Weights of a small transformer language model.
Size: 12 layers, width 896, 14 heads of 64, vocabulary 33972, 185M parameters.
Training: a variant of Adam for these matrices, 813M tokens.
MLP neurons of a small language model. Each row is named by its layer, matrix (down: output weights) and neuron, and shows model dimensions 160-255. Each number is 128 + 24 x the weight over its row's rms, rounded and kept within 0 to 255. Numbers have three digits each.
A block is one neuron, or neurons of one layer that tend to fire together. After each block is what it responds to, as a language model described it from the Wikipedia text at the highest values.

L5.down2130:090102105112130108142148110134130136108163109100147149136089133119152095156115145151124121155125133131098203165105107177109182122143152193136100107094112122131123147118149145119118146162093052139124143111175087142148148140178141117133150144112128146150175122117148151133147179118137131096
L5.down2810:127143126148128116140154140115071112113145153146121105069155123140125134136084117110111120152138137135146151118141136109124125120115128172103127135157122133127136070165138082161090137080132103130159134147113090139114126162109148111141113160171143124130125104120128129157117137112146130084
L5.down2825:114113164138151089134143160150149143150109095100146114182068165104120111099139151111117152079124130136156104126155117141164113131134095167141117148128155136083113144120098127126079137094143118091115156131091117132083132093148104119150129140122113137138144125093103121125156099159142129152
L5.down3269:111155124150151153137153185147112144117152150131095163113136163120121140161168081128124153095107129084132112128146105172148130124140152082116162140105144103102130117160129121172121116098139130119153155131130119125168126111125193118130169089112169093163117152151122126150114098147157119136
L5.down4072:135158157144110107121110149131122111119099096113124124130129122114069130117092140141125140169143127146129101070143133113145170130085131147151153160166115129120126105118118102168131156086121147145146155078138147133172130148167129147121145158132110119114110140105099108125117121119141114165
L5.down4480:170146120160107131146118141135140142148130135127176070093156145139078082092149142091135151081131099111118121109088088094134101103126113125150149137089100098087144111099144108139104080137131112110084094118080134112134110140121177100117148133132137117149122118173155109108091124157118089110
L5.down4980:134137188165122120165177152149109127152130147099127112085141157148146126106141108135147165077134125165120130109118145104126124162108110131163156137166075106129107153117138136168136145139124153132128135133175111141160171126097126171116123122125116104134121161137087112169150060159137126118
L5.down5111:079160142132094142119167107072169157097168105195161125156119117132096129091138127137102146112141150101113098101161093102146098147114170140121127123121121125123155137140130098129129157115165158115146126147118095121147136109143149082153129083109098140125135111134118165130094141136175120169
Responds to: Mid-name pieces, narrative verbs

L5.down607:075141124104130113122145132139184149134124167115127109140112112149132154096083095159078120148123120140109156134162142110124156112145106117130112118129141168126122146113133106138152103148139170106111143151168177092127120112163102087109114145120139118143114135130125120108110142139147139143
L5.down871:140123092146110108111107150133133127149081119102127128107149135160160100135151169075151103123105163133130142143126129111098106151116111130118121129151147113108110099112149110116126113126112135120141135117159108121132116132090119148097151120110137147131134104098106166095123129125132111141
L5.down1643:155095130179134148101157118106136135151117143134074137190149128168108174137131138136095134147145124154133151102146103113088111129137145110139107124110125143098109142127134158135126154144118156125134134087129182183110156157143140150143144157173146116134142123133140103142099113135080100180
L5.down2930:123156126142115105083162120108152105064094125145089122133126121156147141154138149117124131117072110106116148123132110110114119130140164124136106121118137107147113132103154123111134168132113125143103188072106117142147069077105097128135097156114157146151147148124095141129096176103139099151
L5.down3893:144106176113108078125125121115143130157127156131148122108128113139116132093099125147061112140088123105121127123127121148124107176079110097114134141138103146159166168148143064154135096146076174128132136109154133110139165125120144113115135135157106102150131138138175097159125135115118107081
L5.down4544:136143146129102136083166098109094113074099119169106126121126128106171130123142150126123150147113161100083145166191154140104126123118135088116116152097107135128119139132085142114144134114159130155137186116145151108114122124132141161090071126100141089140145137169110092130093130140164088148
L5.down5160:144145161133160148149135126136104087103133136123090151132115107132128112123114141132144159088125128127110142093141146125121167133142096144162132106152175143176092107144157156132137128129153121151197144136141108122132088144120128130144142126120142145137131121150114101127162134119129112093
L5.down5283:152149120136111139147128122139135095116090159150114135128151112131128167105141169121077138138085165106169111127108115123157136207158093106131144118154145135106136114058168096125108130141149116152135142107132118083151112129144124079144102109124120112132117150148096107149127110120173131112
Responds to: Transitive verb or preposition heads

L4.down996:120151132152092102113115127107114134085140153147115119114107124154110138105132092126130105142130119129090120102120114102120116121096138106102113103141154121183132140118121131133159154143145150120136122077154138129130150132090112116117101148125139121126105111148155103160093142112110123116
L4.down1496:114152152152136123125072159159110115118156127096133139134132074130134164111122101133112111111151137109133118110133143151109171124114141133142109161114122119115145090110102110119153120122133131158125138117152120153108121182156114194143139127135154095108133095094129152111150118155102114124
L4.down1644:108115140165122070140077130139129125101111119100130133099112139139080128136137113128161103117078116120119149147110126099102151154160165148117105083092134139174150111159158163136131147137119164122149118140150136115132148180094088136111137171111162130091129104141143118105069146125143121129
L4.down1813:142162156140157118146125093146134140138168173094169114141113117141110114146137182124138105135120113130100110108088103108123090132100107151099170099139135138122126093128136152145119181147103160097087158094153164133147145122110101146099125131099116116108098124109122129101119161097105136131
L4.down2061:146098121080119174122095067126081105093134125133127166139107127129139122137160121164116162150134136132116115084072131131140176123136129098164098132086140127137116147117143099105119126097184148133104110115128135106165177118096106099103116124151105123099101125137153131148115111124154165108
L4.down2658:150135142116138128191107115150139159135142132142160103158116113128125135103152134072143157140105128157178155122146130123143101153116158118144123138075116106150122183125107110172137119140096144125127064128137156128126101131147081135117095155114163090146130102142135119106092134126119105144
L4.down2901:144123133115146087140128164112078156078124108127127114122117169169128088101107116146118121145104115095110128124124162150156117105132148109113126114120134121130067126120136138132134134135156170153130131146122107110107113151131076124122123140121156106139141122104126100129119155126134158122
L4.down5343:159156146089169146121105154151081138109136130095109088127147160098139143122103094114136144110090127134142131139106150149111178141157149153109131134069103109108116098105148151150137187046143153121154147128136160110138114122137161086158142139106134144083147122101116072122121125138151126145
Responds to: Transitive main verbs

L6.down844:153177146133137098127106100096150163134143166123122119120155123124151117083127144104074130121135124130129102113177117123121158089124115150134162131153125118131112160155166125145147124130147162112127121106137155116159149141146117080107136137133122146166156132195113165124104128096126155111
Responds to: Eastern European name starts

L6.down2328:130144149138098157131122099115162117131138105100146121107110134155177087138127119143143145143159138140102145133093089117118107172123135099099110123141147145156144131086095158128115158155182122147135144124171142111134164154111120142090108098108169106143121076132119118173109157105129184110
Responds to: Transitive verb after subject

L4.down1106:124142100122126141180126197062152160121147122113097112158165159108130141132108096122092134125135129164120144122125144118122088140119121057107108136169158159107106138124100123116117133139090094138138161104131118122111141109116136106122144146092128118112131159118134110130113090094112186145
L4.down2375:084176185136131094128123142072141188098154117123131113116167142178140122117107142143104098153170184113107133079108098135141167123094135119176112121130108114135108094124105135138098125111168150145097135113155122130098130157138111149158114181113127146131066139127121112123129150148117133172
L4.down2506:098159110135110156079140159098155148092097187139104128139121125138087127163119148096124102182095113113120122126157099089101124133114107136173113148115129126129103152066142122170126121113129106121149128090116098115108157086128119138144119104144120159153099129113102119129143173121113136128
L4.down2549:107138118118131122136116132121117135087124140142131106135126138134127132121098115131134140111134136110136160077120138125107137099100112152131123135100109187112102105191088100123111107081092135127145106134114102132128155133145149094110140139119125139111185130152098157101121148104164148158
L4.down2831:121110153112136109104180104128126134133140147154129161102143135123108164135144104136109170143155108118131135104125125137138109095107121156097108122127132131089097116175154155120129140097140144128110140130144064129154116118122165179118147134097151085146153162146131126149096094126142108070
L4.down3056:128117105143127088108132110114127112134143176112121121130127134127109117112139122116133142146122111121154166117161137099063102130098140128116109131160116103126107072115085095090109128097103116130153140114135118146141133098139106150150118110080156074165182118154109118120130101086137136131
L4.down3753:107126161143128107089154116102118175152170123140125098104121136178139164148105123124114108112124149108112140143146123093108144118136137151144118143143136139161128117088096121124093122113099127142114166099131114149115102135126094134177151087127120096152115108099146103148091124139078099104
L4.down4344:144114076128162135080111146129118133149150169111100147104136135080120128159167114160166168115168122131089118111120104052100116140119113136123147132126154132114176141093115143116128159164137079089176160104122111172129129064157144176118137118121127113161134107150125168138158127138134121146
Responds to: Initial P in foreign names